config = dict(
    n_layer=8,
    d_model=192,
    n_head=3,
    n_kv_head=3,
    head_dim=64,
    d_mlp=768,
    vocab_size=1494,
    activation='tanh_gelu',
    norm='rmsnorm',
    norm_place='pre',
    norm_eps=1e-05,
    positions='rope',
    rope_base=10000.0,
    rope_fraction=1.0,
    qk_norm=False,
    attn_scale=0.125,
    bias='none',
    tie_embeddings=False,
    parallel_block=False,
    init='normal',
    init_std_qkv=0.0342,
    init_std_o=0.0,
    init_std_up=0.0342,
    init_std_down=0.0,
    optimizer='muon_variant',
    lr=0.0103,
    lr_mult_o=3.0,
    beta1=0.93,
    lr_head=0.00466,
    grad_clip=2.0,
    warmup_steps=200,
    schedule='cos',
    final_lr_fraction=0.0,
    batch_tokens=16384,
    seq_len=512,
    doc_mask=True,
    train_tokens=93820000,
    steps=5727,
    dataset='wikipedia_en',
)
MLP neurons of a small language model. Each row is named by its layer, matrix (up: input weights) and neuron, and shows model dimensions 48-143. Each number is 500 + 50 x the weight over its row's rms, rounded and kept within 0 to 999. Numbers have three digits each.
After each neuron's rows, "fires after" lists the tokens most often just before its 100 highest values on Wikipedia text that the model never trained on. A number after a token or word is its count.

L2.up340:503503490521537564477583509529536518551508437498506563448532454451586547464508525550418579408496571447535464494489510440571478448487526585529456518374542568465546509432391525488455489466474434479542472562457478537452525460450417500565454468521495481546464484472495642564494442513426443523
fires after: " M" 34, " El" 8, " Gu" 6, "v" 6, " V" 6

L2.up231:547509438460494480429435656552447518626536480549420545527511528581468468461591436463530500467425551508517508521550508532488488540546414534459518565608500478470522476516468481514430471536448517402493455615359488523502504562522461588507460547577423510420445491463564578527450503495561580671
fires after: ".\n\n" 23, " Ch" 18, "===\n" 7, "\n\n" 6

L2.up667:499540493485400441497424530528524585572533498501497426445502520512535486454699550462490540476497447540546518511581500488489597527522533470563581478450581423577478542468559540454495446500509507510539551450380531489523529484532387542435474543412476413449494519465481459545519585518605512480
fires after: " D" 32, " B" 19, " d" 19, " b" 16, " R" 5

L2.up481:467408493506582505466494401538501406465435475481537538468546537471478449499489496531489608458494579502671444492513550506443505505468566501549566526488553495520461416423471379530470403518516500428444564534543395401535524551430511468502429547556421518410496523463429484471553478588430452531
fires after: " m" 38, " M" 20, "m" 19, " H" 10, "M" 4

L2.up239:535437493485468536611549521472467503544550566570454504526539533481506489500373464568509455456549515508418579470532622505516544406428541468503453597494448418483539552539544415605476564493429530380520497512555501539463545514449532523545573481522497495441487517514559465544399485456473441523
fires after: " " 22, "20" 11, " m" 9, "19" 6, " H" 6

L2.up760:479534468499522471564644429483452503527462512465558576516434522545500473562528501491448488540339549536506548589513540585487516492595548477477566493525495525584464467523481465531492564544508431529505493566557498567439580538501481655551442549546526483533523514526531492468497554490418520504
fires after: " M" 39, " G" 15, " C" 11, "-" 6, " " 5

L2.up265:535467554494492530536527491518540523497514523508436429524421536498436544537525445488521496517561437573451508556499589492492450531524473461532525605465411395467504533502582512548543480541487453476406444443481521417526485557482482475485428578459541596537466476523544485550432488513477579427
fires after: ".\n\n" 67, "\n\n" 14, " |\n\n" 9, " " 4

L2.up203:543430553459512537503587578493541504456471562457497507479480563463579519429603510513447578441517500556497438441508477465419506470520641484399542586506469539519467535435488499482452597504519492420483494439541518519573475471486438512437519545584457486538408529452467555612521513554518463557
fires after: ".\n\n" 26, "\n\n" 8, "==\n" 7, "ed" 5, "es" 4

L2.up712:464347439527528448476533498518558516504563550502538612562530500511526489505568560543419580434454515481445503537516391404458398520507482463564550584561493569489543442458489477535480501474530453564464519431503582531541474471550467541450548545467549530420467474528466434459471518487487496493
fires after: " Z" 26, " S" 18, "-" 15, " J" 12, " (" 6, "S" 5

L2.up122:500566441572530530445524473494623468529478462570540502422504544476497504518483548435501468503516496462476518396461490539476533521596561479518499497459484510502488443493511447544529541534522426559518538423504523489503594532519507457496484510447626568501510437446518613506568522737472547492
fires after: " St" 26, " C" 19, " st" 12, "st" 8, " f" 6

L2.up584:469463575529583562499425598523546363481455372453493501512523498580459529564502593396530423485529459545522586505447542469532507558422491526574494495456447409436388501501434523557523533473401534525464403533547466508493476556543505528464503440515481480471454473572495495576550436491454496509
fires after: " " 27, "==" 17, "\n" 10, "===" 6, "orn" 5, "ee" 4

L2.up562:592483517426558430450477534589507504497586405511459516529442436432511402498448506444537513511542544494511528434489487484482497445489493516554487556567558530499502445439523558605472538486493550513550469560605469478481581480531547479498571520492517477551613497411472401517481465592477511421
fires after: " ev" 17, " R" 13, "av" 13, " m" 9, " r" 8, " l" 7

L2.up351:521464511417535523494558540543434412570550463478491468549479451463497518468524535524548543440495474462509557506474425485519547390619565481405545496605469524493512479479585471425427559499543593470568562455540433466406535450523438564506557589559487537592468447508457436524550518582571454446
fires after: "6" 15, "2" 15, "3" 11, "4" 10, "7" 7, "5" 7

L2.up224:510545448499452482445479506457478477444520481475560461501560518589501466538470499507439466482557456467511447454523528482546547450564425482519474490551456495533362491484459353421566520500555578473443475482449425428445501548523430501572488550499459482423484504484528535547521434577447493549
fires after: " C" 43, " c" 25, " H" 12, "c" 4

L2.up336:499619436500487493495457447559435420438478525544537489433432552560462557459518503439525475559553540535632567531548568505551464502468436577563506562486532539549530449518579457504588450549551435511437538573420566490439492523562417560502536449506538460542464474512496468484511550496529618436
fires after: " M" 37, " c" 29, " m" 13, " D" 5, " B" 4

L2.up376:532438510504537478529480432582452481618446507475474423538514470519498528518486622471472485512551623539455488547479497576483448539526546404472435487423454538416575504423476549519526511510532512485387535454525552465459427481515522603492529545606511496442456489483406513549665477596463491446
fires after: " (" 37, "," 10, "." 8, " the" 6, "\n" 5

L2.up491:421553497557494557439426572490468521484597535478531541513437474564468471448590510548471442371401517451461439533493434518457496403560510535472532542520522490409549551430511532489495497483495536492432426571490509405455509539472465470556446444441503490568511511454466608466525568403635487553
fires after: " d" 13, " D" 11, " V" 10, " ex" 9, " pro" 8, " G" 7

L2.up724:316484470497464435549563487477512493453472493516518488492505484496429541571464501532427434504437461443461491527463565440588566606467453509519494479508524421548502449519500558465461465393496577484421433492507525534505458506447480501533629397443456537496529522422497483525523450528564527408
fires after: " C" 19, "C" 12, " M" 10, "A" 8, "c" 6, " D" 5

L2.up669:442639501361509520505514664407534477556505510502515540581412398420485517561563491430475548427461481482540525488441546471517486468538495472413498489476515507522461509513514430441450469427506466492473521511441544514538531472522507453582540540565488461528557517576510510578579585496516565537
fires after: " " 48, " M" 7, " V" 7

L2.up566:514436394518571517601514445521511555488446518494602494498501366603523555456479514490494440598519486510474509483489453475394493489525466494526466549555585523475459529523476482502460497535532439495504449444524521484455494446499509511548514529439528583562510514551492575507556480523461482495
fires after: "," 57, "." 17, " " 10, " −" 8, " +" 4

L2.up737:516508497428485464413532483526667497510468506514487501536473494541528496430532566526446523431474523548527484546491487537416558516602527471442531444463580555528501591524521461591466569489413465561520467491607437538473453539486464470399482581586464457496484467475457444576504524490517434498
fires after: "." 45, "+" 4, "25" 4

L2.up406:544447444516575460417561386476515509565512553484561502516516548550478405510502507476519480455474591478466476528602471462558443499494424486511515552436509466545451467433475519537491648518555381430435409532488498558437468505484547475526511517436465626544478535498503562465489459547418460528
fires after: " O" 26, " re" 13, " pro" 11, " C" 9, " e" 9

L2.up631:541503509433534472556532505567625549531481414520510470415458532465472503436466445538517555478437442499556501523515510505516482530415562553556426479470463521539469494510472488447546471441542525525471460474432497550484590468548530465528441473525489507453480446507561414504579538459506499503
fires after: " l" 18, " T" 14, " L" 10, " R" 8, " H" 7, " St" 6

L2.up15:499606541423521498432511532467524420546501512536517477479554491464495425532545478482549454473462555486552486555539546444535603463448592453438475530504414567570452503541487539596472456502464589572550498537581408515514510556460475512454477468452491652578427627524483637531445516481454498453
fires after: " " 44, " (" 11, " H" 6, "|" 5

L2.up615:493556421445505518420509567572615515473485502471494519409399489524459517514548508544419457506499533474529556549445486514543468500503482491490470427565583457534450499505474535539491551526516527561526524379438534559520542569544402486454465506498527483485494432538364578409482441504499465458
fires after: "C" 15, " B" 14, " C" 9, " Sp" 9, "v" 9, " V" 7

L2.up520:491483498461508482486557524589447572534501534456505410564485502588516434483455487410455505538562590529495473521456521454562531501508473487538483482447462432503572477428504401534495550503570451509465510564459561538497428500439443474511508467456455462540524469461524529522492560465491419491
fires after: " D" 16, " d" 14, "c" 13, " r" 6, " R" 5, "R" 4

L2.up221:468491498454584527462508491610450522635461462533568460490511510480561477573530594478536554524539542414461519502550472415588517493491478575543432485474519469496565495461479530507502467384443449525503480545455580485474440477499532523465522505484563413487474470545567559466553484489444520491
fires after: "O" 32, "R" 30, "E" 13, "P" 9, "U" 5

L2.up363:515478463513490537457499515482472409477468505575415483522527532517529548568508612487381461567527538478499501550543471474465486617452442415544475525500513398398510402474487493498437498526439387411469518535471547493509531469462429521501476633580489559543506497490477530477475494491517448498
fires after: " c" 22, "\n" 21, " C" 8, ".\n\n" 8, "===\n\n" 6

L2.up251:428480478483499468484468592501543494463489503423486453499506461429490480593444463432443532513417551497496455494594566532501482506473598476463565507480504458452485476478529414435522485439500534392435461481607404469522523548440449427422475535435522546446516516546556398537509436580490444511
fires after: " C" 36, " S" 23, " P" 9, "C" 5, " sub" 4

L2.up482:455544534406503484492589455485499420599442438433435545484550512483511385508487466561549427425469473482561518441535500563444416465580456588393569513501511441485480448584646443525497541443486457469497509520491455520433514472442488618474584468487469558473490427503558554487570489479472477607
fires after: " M" 25, " m" 10, " Con" 10, " ch" 9, "ic" 7

L2.up171:479479539441489527478472477444523542535480513474512518536505511604540411503576411426567581536499510592522525524518424560507504509469486482516498628533488533486524445554546529514470478506429465546510549485581487471621419584471435428523615459560532503511505623479442548548506545417480490455
fires after: " p" 15, " P" 11, " qu" 8, " D" 7, " A" 7, " d" 6

L2.up582:456547580489495505526489428479528487474466529486531565372528516585540582413592452468414480470506527513525470499521575545558499576482461498534400441474512493507553476593511528544474467414420484533491485551506548463523420518520485418504531477546636534534487546517503434585581479476468517511
fires after: " D" 30, " V" 9, "==" 5, " St" 4, "D" 4, " K" 4

L2.up474:379526492470468424464473551418521509547552563473415447536516458596455482484488664457404456535398570510587566482505556379549485585499545473522504480487578417467460459526426471532503545456495475555454542514466597491550475462518521526532470506488455538499525449490397497468489432501478614351
fires after: " S" 36, "C" 19, " C" 17, " B" 11, " c" 6, " Sp" 4

L2.up509:495411475504511502464479484531482499375549565576456571466467503499448493487500531519509438432434547473520548481464440566528511555558490454478511569529533481515464435461438551482543494433499523521442391498568516522492543448471553450603555506502551528532450417526408480582599514428462453480
fires after: " G" 24, " H" 11, " \"" 8, "h" 8, " (" 8, " S" 7

L2.up701:456568493531425487496579455498440554595508505468493484577472496567523384538520565494573472483441488479625581463506410524518511539512544501565565548521504499478643531451490584467496517532526417517426415535423536473477467536535418519477577488426497583590454485547496518530554497542555532519
fires after: " B" 33, " S" 20, " O" 19, " T" 10, "P" 7

L2.up671:390541500482539554509529576461539511511523472511567516523629557442478501486516423460471556535522612451514507519490461500537457439474604435563545495475543412437540500522457342520559611521394477450478483551517542539507487556545497538536467477521517567492537448521435486491484486471442539421
fires after: " C" 14, " v" 13, " L" 10, " M" 7, " inv" 7

L2.up266:472451585472460496499506496584472400513494473472615492591469498516538361492561534486504574415520482453585525500458479583545441526456514474466537502548496549479437511566503485424493518542451409429599497494489492445303439549537493459486633535528441506539485569544491454475514474457503511541
fires after: " P" 27, " T" 13, " En" 9, " p" 9, "P" 6, " And" 6

L2.up326:562468432571448513558506479530442467460464550465528536500418415601517505520573464479457410532533472580464526497500480610488559500394452499484521561550463446541533551517490466564525530493495591438490490570451473511474355523589461445499459502530555423529533557549430490577503572471543516535
fires after: "==" 26, " D" 18, "===" 15, " c" 14, " C" 6

L2.up337:519431384469524460480544503476506532518525416430524583439430403586472466505575500580482500525517489386478525484575461462571440542553512567544466454499571518568452503501496537566546503481491597516500550501567459445487380549489535558473515469505448480494527430501488421509441536493446529438
fires after: " M" 18, " W" 11, " m" 9, "eng" 9, " K" 8, "w" 6

L2.up589:544479482527512427525524535510422567430503481578532510533460442604588438515558554437452499427412493538453449460568373485467507560484486522523504522552547495527458496423425382455445468534559481548482567513450498557583535490509503500615491529492481533480504522512447438494551502510463536482
fires after: " M" 29, " K" 28, " J" 11, " S" 10, " Z" 9

L2.up528:484384445545458354466451530411546406513418529459506466572513514420441480535471528415555571464377459524500498555491503493445509482534622453440480568393445546486509536532456409476502504292476561573556488505548502404545533514481455472579467405489513493475428534464537524448561478469470488466
fires after: " T" 25, " " 20, " D" 8, "|" 4, "et" 4

L2.up626:523494469477524504559446482518471595528535544592410523472494498504433465561400464459491405405482542498530493526566467444440442572464506437466436541415477419615502496611497453513415463453473423557465462610489495457504465561518529436514528460475510506540499502502535597486447519520559511534
fires after: "20" 21, " G" 14, " ro" 10, " Re" 7, " " 5, " \"" 4

L2.up288:525556537487469451563489473486567570585444499517471505488470567500452537446523500572504525481447483624533464543502439477585483690546486507504463515557535477473537502495541500562555498464405416521614455428468502599581468482482497381513536486487470425536437560488570521533536499456502589481
fires after: " K" 14, "b" 13, " St" 11, "d" 10, " T" 8, "y" 8

L2.up641:499479526485534493514489416451413497548465528616485538473538515463456464426450512546513576481469485501540463474566539555465454492592462533356565486529471390484519507533540576506532484424516455534537485505508456551480562408528485483488479563503564452599463573451514507490615554460534533492
fires after: " R" 16, " S" 13, ".\n\n" 12, " s" 11, " D" 11

L2.up264:529565488596485418481497589359504538502392549439514475440478468671575404520532495430508507539519441471555400504532587427531492626521526484550478474434582545466469482475552445427589567446558524449472496549484490523458600403600513493501482519495494505469517527356536454510593562550520507501
fires after: " S" 16, " c" 14, " C" 13, " T" 9, " P" 8, "E" 4

L2.up527:538564509479507456485479554501473518490475447447555539490381408508422526513565471475385569492541542505705421518510498486495536507544435489601527562437472542490491541530537544537554515538400510429428466536523493511518520539528434493455499523491506454647458446421464517543553464452595408540
fires after: "|" 14, " Re" 10, " V" 9, " re" 8, " R" 7, "-" 6

L2.up385:455516494572494509420539595614478508505509522499421507472468556501438524459703473477550442516536477453499600543505502425532558483523542561547468484463557444536601453584511477486486509465515418482438500586530547462473563549507403537539629440549476538468473494579458523454452507469506508571
fires after: " p" 28, " R" 13, " P" 10, " M" 9, " J" 6, " B" 5

L2.up763:491432446496556475439436520386567543470562475462535480520443526683469527541509437579488464506465550506564469503504529465461484562535554492498522568446505434510482497495459501497491550493582552491441480570515508489542480500479403509561494600430477481492561511516443490445484527553441471486
fires after: " S" 31, " P" 22, " s" 12, "S" 7

L2.up175:542468555528506564497511516525508421477477543552469537514437558413475497495531522479553435546390498525371441510587523503586504489542496475510456504473554526574508500561508547511540427523493495406478434428430514562528490498522482548437543534631501575429449521443474528574534427517528473542
fires after: "\n" 18, ".\n\n" 16, " |\n\n" 9, "." 9, "\n\n" 6

L2.up241:471505603546499499444515461503478548633535494477537483458470444491523487485478492423472543441479474483466499569533468437461534603412495521511351563508440538501501537530650501613539467410527445530466507513456537524558429472478535524480486503475489438440526519538530517540614473545535484473
fires after: "A" 36, "E" 16, " K" 9, "D" 5, "O" 5, "R" 4

L2.up16:485549479528512514516444453561473396593524468523465535544490404507507564538496543540440462512575538529459448504473487503527526503449572521474456581488511483382707482503497549467507482516496562509364534495506517470481440499481492569464497491457568500457429420523413482509583525551506456481
fires after: " (" 36, "\n" 17, " \"" 7, " |" 6, "," 4

L2.up567:484486472422450494503429545520498589521459439542418438520448454589378520541504522434429493449437563454513499415550425562556464513550469543542591454479539382484493490406490487561518529523462529518490514493537597499547513430411525533458534517466572486489414497490486510532557394487513576527
fires after: "\n\n" 26, " n" 18, ")\n\n" 8, " |\n\n" 7

L2.up633:551615466511525524560470436543507518482542484552516462547369457521379477458452464551477518502464492559496510482504554558593518466465582482574501492514491439533465491519436508510516495559492551374535418503548535471522532475462424454511549467408461633498472500580474467522346448473550489495
fires after: "20" 47, " " 22, "19" 7, "–" 6, " A" 5, "\n" 4

L2.up437:491487520463473478501549557489545561527495422536532458457480454596355519491561537449524534506573480492461547483466502533549477565449422589482552514455451481490524510457464516557439522424469423440482542550471452456511487461549454447477593535451529438570455451512468406563506491502619441550
fires after: " B" 18, " b" 14, " D" 11, " K" 9, "orn" 5

L2.up59:483459445524419482544539438549500498460487520613459491487489516493431528550426480560408459460479515485430575521520438394553494539439430580599519556494478493648500464541530398475559553477503565452478499495514501562546521478454557605526535550473629503505584479468529487531549488504563610454
fires after: "19" 41, "20" 35, "18" 16

L2.up532:434472503558550503489521569560486451558394571532458462529502446522502505435503469492579462528485485413495500502506503489511539534558527469590574569473462438483475521542452585495467520514454561524435521550449532468450567574469388576546486427537530461571500454519446523486578521556500505552
fires after: " " 47, " M" 25, " B" 12, " (" 7

L2.up330:534515481563473453454492474533471460491501560553541486531540332482505580457480466586481576556519552527453437447517494629524478574547561546478507429524579505506480547466636469458434588517531513488504475472512494502539478490459505491420519590492451482434472572546527522509457589606535606524
fires after: "," 31, " f" 13, "un" 9, "est" 8, "f" 8, "ff" 7

L2.up370:505630478516511490455500437481497491454552450455415539523454493558482468488539504480349485504549529464472525550512500449542594448484407542431555493477570537511462479457522487497523547497536512409431534531434492512521517490468548627500505432408520458597486460472462420461558510399458444498
fires after: " C" 21, " M" 19, " c" 14, " R" 9, " B" 5, "C" 4

L2.up252:491458507576449498487513434569513543524629481577553483516494503582553533452431404452461482535460628506583503478486526441495483496524446556527502518521445538526544590421457577544466517354522490545509489524493486549510559535515483499497448455455504526554481440420425573545555444472562538478
fires after: " B" 43, " b" 22, " R" 9, "B" 6, " D" 4

L2.up383:479526454455527477438425505465462482440443394472539503508523500539508503517482516365497485517530537519520626635500540521442455567556492559614509424431494540560386339517579525509635495512537506509482514520516493433554532541513453543540431445543484566457462411503477466459526358465485597472
fires after: " M" 26, " m" 13, "m" 9, " o" 5, "yn" 4

L2.up355:410574530506506468468485436411516570528561578520523507526474539588434501502459493460485437542478592520473491538478465546498585492518512513475557488529441452484497513496540476457484464503499535426441465538395499543483563515469396529461525419509480474560472500530519498529518504451519458500
fires after: " R" 19, " St" 14, " C" 9, " " 9, " Q" 8, " d" 8

L2.up438:497514501581505530530525517484458543521501509529347494539358505444410502515434512500484454433531448583485565492511436493519498499520428481484529533497564452527608589495564470537429452454483544467488485486437498500457481458525501568493521557497492530528468541362582497711510570462524444596
fires after: " R" 19, ".\n\n" 15, " r" 11, " b" 7, " Q" 5, "===\n" 5

L2.up529:433493467464537417570610447440466466392426420531461488507495467518451434565497467505401508486535565547439549493615494567487474522501503541542593409578491534598443418477507488456491468522544506539489517491449490474490555462502472578454539514521495647464459449496544563475571477504521475497
fires after: " M" 38, " C" 23, " c" 15, "M" 6, " m" 6, " n" 5

L2.up380:527481485467467467496484460514435488545510545547534541412447474492437452518520485496413448495470476479500474500534531443516445483503540463529420455529490442545498466372503529492445434475479498507519594474473588595494552513549525505512622484506458419535441435377519447505485468497513507384
fires after: " R" 21, " M" 15, " l" 12, " L" 10, " m" 8, " sh" 6

L2.up66:512509448542617450557488489506564488456538461369533494501521566524468422567601519467461492476536419486547522501569475528539408487506466590543501440448504485474409518542489494505561553492477516488428408498477566489526419519437511501555508575455483476411441585537483551568575518492482506589
fires after: " O" 24, " c" 14, " V" 10, " C" 6, " G" 6

L2.up707:479478490486378471550517599524553459523506461470454526485330493467556515460570625518501451441448535434530557530481505550572440586585514512502500470413487383507540498512389502521462496488462529571438568475471517503533458447516406537596556489476513692464489420543520561494525504429458469545
fires after: "\n\n" 18, ")" 13, " J" 13, " |\n\n" 6, " v" 6, " O" 6

L2.up246:443475541526501504579479473538407514546491518438559520589514519519440520484508499402478467503486452361545490487452488431489411469511435494497477503434559377525442497473624480516511438501552472500511464505519450533520582470524463488593475504545416436480495471501426540462542426475457517441
fires after: " M" 16, " r" 10, " C" 10, "unn" 7, " c" 6, " s" 6

L2.up588:477480498425598543489538503540492464475523343513597526551528336470493472471502531421418527520492570582548536540527506516446537507566440463590541426496558523620480409408547497500574489563508563498512480520458574546465458458551482516540474474448530521474524469469416440437452487539471480496
fires after: " M" 17, " w" 16, " m" 14, " n" 7, " W" 6, " S" 5

L2.up492:450503535488441474471563513499493472479461540505592524478470515488482533491572488469523488588524507585527479579459525477481514501493485493538619462568420527501597525440584514574471451552582457546519554513417589440475550533553524525474465559554574586525540542487498507479509507503554533637
fires after: ".\n\n" 32, " |\n\n" 11, "%" 4, "\n\n" 4

L2.up120:435569507524537508509593478557449444475436521532531551510407495576481514519477382486459464560367506500450530526498608395534429541614422528506498533461460531531530443501516475459443466495506477464509513581440525478571519458476529593664512440472510512581516480547451591498559474451469503467
fires after: " M" 42, " V" 7, " H" 6, " med" 5, " G" 4

L2.up82:443425483508395456506518560559535439533525481431579492485527554502443413575563506469477472480493473426467502544503451573463503496435491507559522494570528497448426532477446434519612615442453396608530582445540571500620545488459508520463496482494520468515529507440504402475518475494407547449
fires after: " St" 19, " v" 15, " T" 15, " F" 14, " f" 10

L2.up350:465478506529496489540606508463471515460470589475542493408497471445570482505535458542489616504465501468475495554594477469575407521531532437490445427608352469489503504618534494612478501497486472574551470437533508537575490590424523507491447528585498557431511512457593500458504481437540510444
fires after: " B" 19, " C" 15, " V" 12, " F" 10, " t" 10, " st" 8

L2.up352:480525555534455451426527515467515524602598536516610445408528485467582471539511496470513533418503503497514566492482437536479482506482505534506523496528447484490550550562621473542444499474553476486538431544522538528434443637439469445512523529447448527485474529619509474479475546452466445480
fires after: " O" 18, " Con" 14, " E" 13, " St" 10, " T" 4

L2.up209:489471426392562443476506525537550434532518591523528518551483563531481546530477489357528491513472484449463519531614521455453478551587485553485533504517450398506459478442483520485498489356485510501422476486519485600515498462529471535572496407483464556530563441467431501431527465446380501472
fires after: " c" 22, " C" 12, " Re" 8, " M" 8, " e" 7, " g" 5

L2.up199:446547551445450533497584455438467512578512452527556449550473470554490631519581516446559472450508477495468540469541479520571524555586527580478525552486469473414519422472445461636532439446473427494479430563457601535519454509468463532650464441484509479540533413449498520527581472501497582491
fires after: " G" 30, " M" 25, " g" 12, "G" 6, " Ch" 6

L2.up154:574390563483451430460463471498498525571418471552533507513466498535504513459511472512533444439524483545412466494536512481545554571440522533474482458532529510476475471466416292476481520379588609522522538467585562535576495621492400504505457540536478496613436470523510527490434466506507587527
fires after: " K" 36, " M" 10, " B" 9, " b" 9, " J" 8, " H" 6

L2.up738:468494506524505515498496466570492452502562474505530489465527520492479476475410555486499419605385593457487561437466469508497549467474464503548429475536469515542486494483493525441521462582492546549499498459470561592452530508484509481499513537595440529438443499570496619538636489530587489508
fires after: " (" 25, " \"" 11, " l" 7, " t" 6, " " 6, "f" 5

L2.up556:534480424465536527522522552608438485498517490468479518512463446554501588381440481631438422539503469484501499460496468456446578447507433493561497490471549496535494482436470521482542402407507503493441483404520573505459556476425407539554514538546465604485465502512428460455438483485554481487
fires after: " " 45, "–" 14, " −" 5, " (" 5, "." 4

L2.up249:502471427491564568525486509540463525447525505549484573491433563631392485506546505494540481475541556514522483549476472395502530534533448642549562498480648520475468496439480528504556450399439411489429503533538464500415541525553550500478461525425548488544495496410488556526558505414577448455
fires after: " G" 23, " M" 12, " R" 10, " r" 10, " re" 9

L2.up490:560522523412507547485536500562501538657502525486590475540435487551508504465600476470512534418446523485543527577634485532524488484566430591471456491498528500488510459499382470585470528495458495450466519518566486536523424512537574458491569431491482484559575460511485549505523562512418582594
fires after: " M" 38, " K" 16, " B" 14, " P" 7

L2.up484:577480513501497495535474516500491502453611532452500453485483609512455520539594495523447432531505568508493563552512550471518491587547492486388550499502502467471492437604398488507479504517615549523455419503541501465504485592383478503528493571560492457534471385487444464539498488501433443439
fires after: " (" 21, "-" 20, "P" 9, " K" 8, " \"" 8, ".\n\n" 6

L2.up126:474500493475529409590518435547452514556431463484466477408459518504451384516520512557572546477410471466581473444488477420508511521501472516487557514422548481462462427479584563471600444480550534458435533476432460461417408525549394540543515517530512509557547502464421467485525500443503521504
fires after: " M" 23, "19" 18, " O" 11, "P" 6, " C" 5, " J" 5

L2.up95:461434555399432432528516518484560523443533490468490458527422452560440555524611517487520537523493494580535524522490464531516620551501459466477431408500564417465463493492428590474515556509555427505510462550440500468582502481455458450540489493466433459564488535526465483497437561499545585494
fires after: "b" 23, " p" 14, " b" 9, " B" 7, "op" 7

L2.up334:438541500454470525524626479500479613576591442494503519592526530461420513475479487505595468565473612537498507547591547508482472541459501483553559484502490534446574471522563508500464453463487494492476533590441461500448465633508485508495444510390577487618513498493484454488473549514497436484
fires after: " D" 14, " b" 13, " B" 10, " R" 10, " \"" 9

L2.up74:526589505502530508467539464466471438573506440541430520565486382480553494461489579518428465484489528571418494551468443507406531496435575421469427504393538516393561513422512540525483623540468500423559571474519489426505385449571549464541523549452538518484496498504554521554492436498487527479
fires after: " (" 55, " \"" 13, "\n" 7, " un" 4

L2.up26:558536542450534441478489498476514521429426405474466615564359537528584464491445511534473506473563522383569455506573555507536529427515489491422546556490502551528506546408534499532485446459468457588458502532540604567497502592504441535435535487495531497565493489362474551531465448477512581434
fires after: " D" 35, " d" 22, " R" 13, " C" 5, "R" 4

L2.up715:532578530468402628459618443436549422450484533521489487577586481528530530483503458474521473461541505479563532478506432453516493447522519461413444477501520407539477526511562464518481595584490549492461600528484535557475525454560570553490449526456688591586495483472530491434393467558519475418
fires after: " C" 20, " (" 12, "-" 11, " an" 8, " st" 7, "===" 7

L2.up574:487614514479441508490577519587502459535497471450436554563531440574534502518457517520506547453481538504537487528550524542441560535491484515461557580501437439502590592508494453485507495517533530528467505560416517498550444511501536439490546485427435394544550455543508502455535535416433523479
fires after: " R" 27, " D" 16, " K" 10, "ik" 5, " P" 5

L2.up243:450535526524536485545521421545421468523507479444491448561497555585580501519461509467426511522523432503504518561476513550501509503513444522494535531486497506542454568424613383426508472469486557429447532546515525549442506485441597532455515485525509548551512466502448431515598556478547536478
fires after: " C" 29, "erv" 14, " M" 13, " pro" 12, " D" 11

L2.up319:550559539518490414524559539498466488540542531506567497424500524393491486505450614483450505545557513452512413491581500512523424458473512622518491474510524392562488537414480415526590488491519503519494538516576524574485510504496451454576455484539463447467552498362635453489618468565519575474
fires after: " T" 13, " D" 13, " l" 12, " S" 11, " R" 10, " st" 8

L2.up543:557389495501539573499491570464543522569572501437533417539456483429464529487506458473481412648457527523473486512516613534486489482519483463409503485510486481513559575510541403451499505491571475438479469406488530557523516534522455515486547583515521521444473453526466564490470499474495485462
fires after: " " 51, " (" 16, "," 9, "\n" 5, " \"" 4

L2.up597:551411457409492592521457430455539528465471501507491492528502560620476534478507597481475563515506541442527485493507439482480499495517467472404452492503600441631521468476559442442481467473552541466514499445598511515630515473509499478532438589571551502450529434545553502443529503520553519500
fires after: "," 30, "′" 11, " −" 7, " " 7, "″" 5, " C" 5

L2.up470:530566483502551489476561567589574557483511479492440506551548578550496562472583521391459478494454527486533450521541510490521422546473439533508541550459577316531591547436414371487484448345422594535527525517451481565475513488472535546505445403595515480504484508525531559523518506486454437600
fires after: " " 22, " N" 14, " S" 14, "\n" 13, " Re" 8, " Ch" 6

L2.up586:493527465531586534430602521487465473512499502514464483483471419461508408514531404402357516600548478534517475496452516482510673528490463414500479477474501615583534444454515442466487432569491591504525585451544481505565468531433510486522495526486535593513484505535450511566498456475466465550
fires after: "ear" 17, " H" 14, " s" 14, " inc" 5, " loc" 5

L2.up23:483448490516575584504519336546576483489492483398504464560526481485553562511513509416502511428520542459532635590642448451493471606486551480506512448515491493535449458564448608508516450549512552502508501526557651472451514468510529502481445518506500594497524524499502556474491487469526520483
fires after: " f" 34, " F" 31, " V" 11, " W" 7, " N" 5

L2.up387:510529526484513491596492452416479497489505518395491566496500432497542455495524510586462522521413472463545610540522487580437531509553462539423565571582513510452590530456519506469464447490501598429502479571426512539477456525486427547464493492479578537508507492456528481479429516442538506510
fires after: " D" 20, " R" 18, " N" 12, " Le" 9, " d" 7

L2.up184:503471435512484543481527502528651506534465488480518517430441519456541482500514479488491496504536462456486618528536508520564481439564550455532473531407473491528518442602543528494531461501478508538414599520559620494450528496482576504546444517487615496495464465570620427564534607557491453468
fires after: " C" 26, " F" 12, " V" 11, " g" 10, " v" 9, " def" 5